config.toml
d_model = 192
n_kv_head = 3
head_dim = 64
tie_embeddings = false
parallel_block = false
init_std_qkv = 0.0301
init_std_down = 0.00377
schedule = "wsd"
final_lr_fraction = 0.05
batch_tokens = [32768, 65536, 131072, 262144]
z_loss = 1e-05
steps = 4493
MLP neurons of a small language model. Each row is named by its layer, matrix (down: output weights) and neuron, and shows model dimensions 16-111. Each number is 128 + 24 x the weight over its row's rms, rounded and kept within 0 to 255. A neuron's up and down rows have the sign that makes its largest values positive.
After each neuron's rows, "fires before" lists the tokens most often just after its 100 highest values on Wikipedia text that the model never trained on.

L4.down482 [ 99 125 131 155 119 131 174 113 155  86 182 105  94  86 161 165 140 139  95  92 118 151 134 106 108 111 182 121 149 106 101  65  93 134 118 140 155  97 104 153 121 101 118 103 123 159 155 141 144  89 133 145 146 128 147 132 155  90 131 120 168 144 116 107 112 116  92  87 171 110  98  98 149 122 127  94  81 113 150 114 175  98 143 134 152 119 124 117  96 117 184 132 135 148  91 139]
fires before: ":", "–", " (", "\n\n", ")"

L6.down320 [137 115  59 134 154 180 119 127 135 111 162 109 121 144 107 197 119  93 100  89 147 116 147 105 140 158 152 108 130  91 162 121 123 142 107 139 121 117 145 178 117 130 125 126 132 121 157 160 110 171 116 114 114 127 132 122 186 152 110 164 112 130 158 156 170 127 125  97  88 143 116 114 138 114 104 145 141 115  80 132 112 138 121 137 114 102 141 110 104 141 137 161 132 147 108 120]
fires before: ".", " of", "s", "'", " was", ","

L6.down495 [118 101 102 152 156 165 146 128  79  84 146 137 135 110 132 137 156 122 113 127 117 152 149 117 136 125  63 137 136  87 171 145 119 144 110 135 156 121  82  93 112  65 145 115 123 182  89 150 145 139 105 148  90 106 123 114 116 109 124 122 158 154 143 202 156 137 112 134 125 130 123 134 137 117 132 116 138 112  95 126  96 139 151  87 145 117 101 130  91 119 115 155 119 154 117 107]
fires before: "|", " (", " |"

L6.down282 [133  86  93  69 136 101 101 127 141 108 128 114 139 153 138 152 113 126  90 120  71 160 107 141 127 134 150 112 119 102  71 128 127 189  92  91  94 156 131 107 128 103 122 132 147 100  91 125 117 127 160 119 125 146 148 127 172 129 156 151 158 129 111 135 120  83 138 124 106 122 146 140 157 127 131  77 108 106 136 147 100  72 135 131 133  84 148 117 140 140 120 140 121  95 111 125]
fires before: " \"", " |", " (", "%"

L6.down251 [164 112 184 139 158 114  90 122 116 129 129  64 130 157 148 156 130 153 142 133 157 115  98 167 147 145 168 124 101 121 109 111 105 152 129 117 113 118 121 143 138 132 131 115 127 105 146 115 163 138 123 120 102 110 171 145 120 148 108 141 117 132 106 108 149 137  61 119 129 144 161  88 128 139  88 118 128 136 141 121 141 107 101 192  95 114 145 135 139 153 151  85 114 109 110 159]
fires before: " |", ")", " (", ";", "%"

L9.down106 [113 127 113 125 154 111 147 109 140 102 124  92 117 144 151 101  79 115  91 108 136 130 101 134 125 117 144 154 130 157 120 173 122 128 166  90 119 138 154  85 101  97 142 124 109 106 128 147 148 153  94 107  92 149 169 163  78 124 148  98 155 139 149 133 112  73 107 122 134 124 146 123 124 137 137 131  89 117  86 178 164 132 102 107 116 149 140 179 128 158 114 117 134  69 131 151]
fires before: "0", "1", "00", "L", "2"

L9.down207 [163 116 135 115 117  85  84 141 106 148 115 170 144 151 100 126 113 155  86 106  87 116 129 186 136 121 133 130 138 155  81 144  98 114 132  76 121 153 142  94 141 102 124 167 138 113 125 144 127 142 140 139 109 112 153 130 106 124 127 131  67 122 133 150  96  95 151 121 123 102 137 106 118 135 115 113 115 108 159 107 118 124 151  82 100 139 126 118  81  98 128 102 127 100 121 119]
fires before: " of", " in", ".", " to", "s", " with"

L5.down361 [112 117 152 136  86 144 100 126  92 138 117  99 113 131 130  97  83 148 156 121 126 157 138 148 151 111 107  95 127 130 145 114 150 103 148  84 173 135 123 135 138 141 112 139 134 156 132  94 138 138 122 151  89  84 119 118 157 112 100 119 142 154 151 103 108  79  88 109 152 144 106 107 123 117 168 134 164  92  88 131 144  95 131 102 128  84 155 141  67 127  89 131 164 150 182 106]
fires before: " |", "–", "R", ":", ";", "H"

L6.down108 [135 168 151 143 145 124 127 127 159 138 119  82 145 141 167 127 123 126  90 133 156 143 122 133 138 137 133 142 120 145 135  93 148 146 116 101 109 173 166 127 145 145 154 149 169 113 126 163 104 116 125 113 117 138 113 131 179  99 110 109 125 108 122 149 106 106 102  97 118  90 177  88 167 141 190 123 148 142 152 121 121  84  55 107 129 111 200 130  99 155 164 148 106 102 170 115]
fires before: ".", " |", ",", "–", ";"

L9.down45 [111 130 138 116 116 115  94 165 204 113 133 159 176 132  88 113 118 119 164 110 113 100 152 107 123 117  75 115 130 128 152 100 125 172 151 108 127 127 151 131 199  88 160 113 126 128 151 127 133 148 101 130 146 118 114 150 161 101 144 159 133 139 122  70 146 126 157 109 147 123  98 127 136 130 102 137 125 110 139 111 136  64 149 101 125 133 181 114 154 128 106 118 127 169 147 130]
fires before: " the", " a", " his"

L5.down235 [122 163 134 118 159 205  57  95 132 142 175  71 131 131 165 134 146 136 104 137 102 161 155 103 107 151 131 149 159 132 107 120 119 133 140 138 124 149 117 149  92 155 112 145 113 100 130  91 112 130 104 129 162 105 127 143 152 111 152 148 108 150 127 135 151 121 126 124 131 107 105 141 140  93 132 117 179 113 103 111 115 109 130 138  98 125 133 118 156 101 138  79 158 161 163 102]
fires before: "-", "2"

L9.down330 [110 126 140 145 101 109 147 177 148 126 155  85 106 122  93  94 166 140 143 142 132 106 168 143 117 129 156 164 161 138  97 124 139 133 139  89 131  97 138 125 140 155 122 134 144 140 167  94 129 116 146 176 135  98 109 180 109 140 166 117 135 117 182 134 159 106 141  84 120  72 148 114 118 119 109  69  90 136  84 151 141 112 145 144 128 117 143 108 119 154 139 148 134  99 122 127]
fires before: "s", " a", " +", " 0", " −", "a"

L2.down415 [128  77  99 120 152 130 147 133 126 110  94 130 126 119 103 116 159 118 156 150 119 104 113 150 118 186  89 109 133 109 152  96 110 164 154 152 120 125 102 156 146 193 125 149 149 133 145 142 137 115 117 118 117  78 128 149 100 163 138 128 146 155 103  85 127 138 103 137 122 149 136 185 157 160 106 114 139  84 121 157 159 146 140 136 140 105 136 117 145 109 112 120 159 126 149 125]
fires before: " |", " medal", " place", " –", " medalist", " /"

L5.down66 [108 146 166  85 100 127  97 116 156 161 114 120 118 128 125  95 102 118 148 146 137 109 109 107 147 139 132 126 171 126 104 126 170  99 165 143 111  70 127 111  93  85 121  87 154 124 124  96 121  98 124 143 101  78 138 112 113  76 155 118 160  79 115 101 134 114 128 146 143 145 167 138 145 131 167  84 118 108 125 166 155 111 136 123  81 154 136 174 103  93 147 149 111 146 131 112]
fires before: " |", ";", ",", " /", " ("

L5.down204 [116 124 109 150 164 127 116 115 122 151 127 180 147 152 144 112 119 137 105 111 123 147 157 117 127 126  96 142 101 134 162 136 135 115 122 120 109 108 126 160 107 115 136 145 130 119  96 115 117  69  86 138  99 111 101 157 126 103 115 166 163 123 150 122  83 140 141 146 135 114 146 127 177 143  81 102 121 154 114 143 132 144 113  84 125 120  97 147 103 148 161 118 107 129 137 133]
fires before: ":", " |", " by", " (", " mi", "mi"

L2.down478 [117 157 112  92 141 119 131  97 121 122 106 164  94 138 143 147 112 161 124 117 172 149 107 105 172 126 127 142 105 145 129 110 128 150 146 126 132 106 104 141 131 145 157 158 166 108 119 140  94 108 164 122 135 135 151 130 128 120 124 161 146 123 128 122 124 142 128 140  71 152 103 136  90 135 139 165 146 147 113  73 124 116 199 139 174 147 153 151 128 116 143 117 145  85 138 123]
fires before: ";", " |", " (", "%"

L5.down291 [134 106 103 118  84 112 165 144 113 123 114 143  82  78 119 104 140  96 138 137 107 106 119 119 135 165 166 112 123 141 116 139 117  97 112 131 158 113 133 187 116 163 128 124 139 122 131  84  93 143 146  86 136  91 175 132 126 119 118 120 169 154 122 185 111 135 165 137 137 131 110 128 135 131 108 142 127 160 149 121 136 129 148 119 154 161 112 125 141 132  73  85  95 137 147 109]
fires before: "%", " |", " km", " sq", "/"

L6.down183 [104  90 114 132  90 124 115 120 109  79 118 133 155 138  95 161 140 152 109 107 109  99 146 125 110 123 167 164  96 141 124 150 103 111  98 113 164 132 120 151 144 172 112  98 148 110 127 121 142 113 130 107 128 170  57 117  85 142 109  90 121 142 106 143  98 116 131 132 143 145 137 129 132 114 122 101 162 115 100 180 148 132 125 116 120 114 129 115 123 123  94 150 149 170 144 161]
fires before: ",", " |"

L4.down184 [ 76 160 105 136 143 164 149  81 105 122 128 162 110 134 145 139 112 145 110 113 137 162 127 124 145 163 152 165 142 129 126 124  98 118 152 153 148  76  94 106 148 102  78 132  83  92 137 102 144 128 100 151 153 145 149 129 123 136 117 129 142 115  98  91 145 116 135 116 139 111 128 151 148  97 110 140  97 165 146  90 171 101 194 142 142 136 133 134 102 127 133 106 106 151 155 105]
fires before: " (", ":", ")", " 94", " 5"

L9.down41 [142 108 127 137 119 151 131 117  91 149 146 108  94 109 108 142 111 133 123  81 137 112 142 114 130  93 154 114 129 128  89 129 192 115 131 197 133 118 146 146 122 134 132 137 163 179 131 130 125 112 109 121 100 110 161 160 140 139  92 133 148  94 111 121 171 118 122  98 141 135 135 130 128  78 117 116 122 130 129 108  91 180 133 135 108  74 144 131 141 102 162 148 101 152 111 118]
fires before: "'", "\"", " August"

L6.down44 [108 112 103 112 165 155 143 169 118 127 149  98 114 136  86  96 141 197  73  99 116 126 122 124 120 122 140 137 141 129 122 124 119 161 109 111 153 167 116 133 123 157 123 136 169  84 141 150 144 127 137 128 125  74 117 125 181 156 121 130  96 114 148 132 119 147 122 133 120 138 122  94 143 133 170  96 106 151 112 130  76  76 114 141  98 130 111  74 107 186  95  94 142 132 150  93]
fires before: "0", "1", "3", "2", "4"

L6.down127 [121 122 119 123 114 104 147  99 104 125 123 147 133 124 184 132 152 130 144 153 100 104  92 137 140 110 100 145 124 130 137 156 136 180 146 122 133 117 104 101 186 120 133 139 108 171 127 150 151 168 157 158 102  88 119 117 118 164 156 117 139 147 112 125 105 110  60 153 135 135 126 107 122 121 109 137 117 115 131 124 131 150 115 137 116 162 123 153 156 127 161 174 152 144 103 136]
fires before: " |", ".", "–"

L9.down10 [110  90 118 110 141 116 154 150 128 117 160 113 145 164 134 104 197 115  66 166 140 114 119 141 126 115 123 125 132 155 124 184 106 101 160 137  90 133 107 115 101 115 140 166 157 129 124 132 145 162 130 150 123 153 150 147 119 118 142 115 176 142 129 141 132 126 128 118  85 117 118 109 107 125 148 153 125 120 161 145 100 117 123 138 162  94 102  77 149 116 139  92 144 130 180 109]
fires before: " York", " |", " Zealand", " Jersey"

L4.down62 [137 136  80 153  93 171 139 138 116  78 149 118 108 148 105  70 119 141  92 116 169 184 137 148 107 109 112 132 127 163 131 132  96 134 124 169 115 102 122 157 119  96  78 170 168 122  97 107 106 121 122 124 120 133  85 145 166 144 141  81 150 105 162 117 124 152 142 114  91 121 129 119 142 173  89 160 131 143 127 112 130 118 164 157 191 155 143 105 113 128 137 133 121 139 116 109]
fires before: ",", " |", ")"

L4.down466 [129 140 137 167 111 150 142 124 126 113 120 125 134 134 127 122 116 170 130 113 113 131 132  89 164  73 122 112 131 112 156 181 135 193 100 130  97 119 144 112 152 132 118 152 143 109 100 152 125 114 111 106 147 152 129 110 119  82 137 126 129  87 100 116 136 186 100 167 122 122 113 169  93 130 154  96 158 157 137 154 140 101 150 155 119 103 115 122 144 100 157  90 128 118 139 133]
fires before: " |", ".", "–", ","

L2.down39 [160 144 130 135 118 140 141 120 136 160  98 190 142 106 175 153 161 132  92 208  96  97 136 143  91 139 120 176 123 178 146 152 131 132  94  99 100 134 119 167 119 170 132 117 134 124 138 134 143 137 121 135 162 159  96 137  91 119 140 134 136 151 117  87  94 170 125  95 116  77  95 134 144  78 141 148 148 109 182 110 120  83 100  95 150 101 140  91 108 133 149 130 145 142 109 126]
fires before: " |", ";", "–", "'"

L9.down252 [125 120 143 100 136 117 117 157 167 108 115 130 132  84 159 156 137 150 150 150 105 157  84 139 132 143 152 125  96 169 112  88 111 150 119 129 148 154 114 135  89 157 135 125 130 125  68  82 127 156 146 178 118 132 130 145 119 127 131 112 156 114  88  79 101 121  85 103 131 127 130 100  98 146 154  82 169  86 143 122 132 132 116  90 124 130 123 107 114 130 166 119 140 133  84 104]
fires before: " |", ".", ")", " .", " –"

L5.down150 [ 65 105 163 142 117 149 104 151  83 113 130 114 147 114  95 116 118 112 133 120  97 106 121 192 159 119 138  77 137 134 127 126 133 117 146  84 114 118 148 169 145 116 108 134 144  93 141 138  99 104 105 114  95 143 127 151 105 116 153 134  84 148 157 138  91 114 169  82 130 125 130 121  94 167 128 128 121 149 163 106  94 144 148  95 160 138 137 151 130 125 108 164 135 102 111 166]
fires before: ",", "."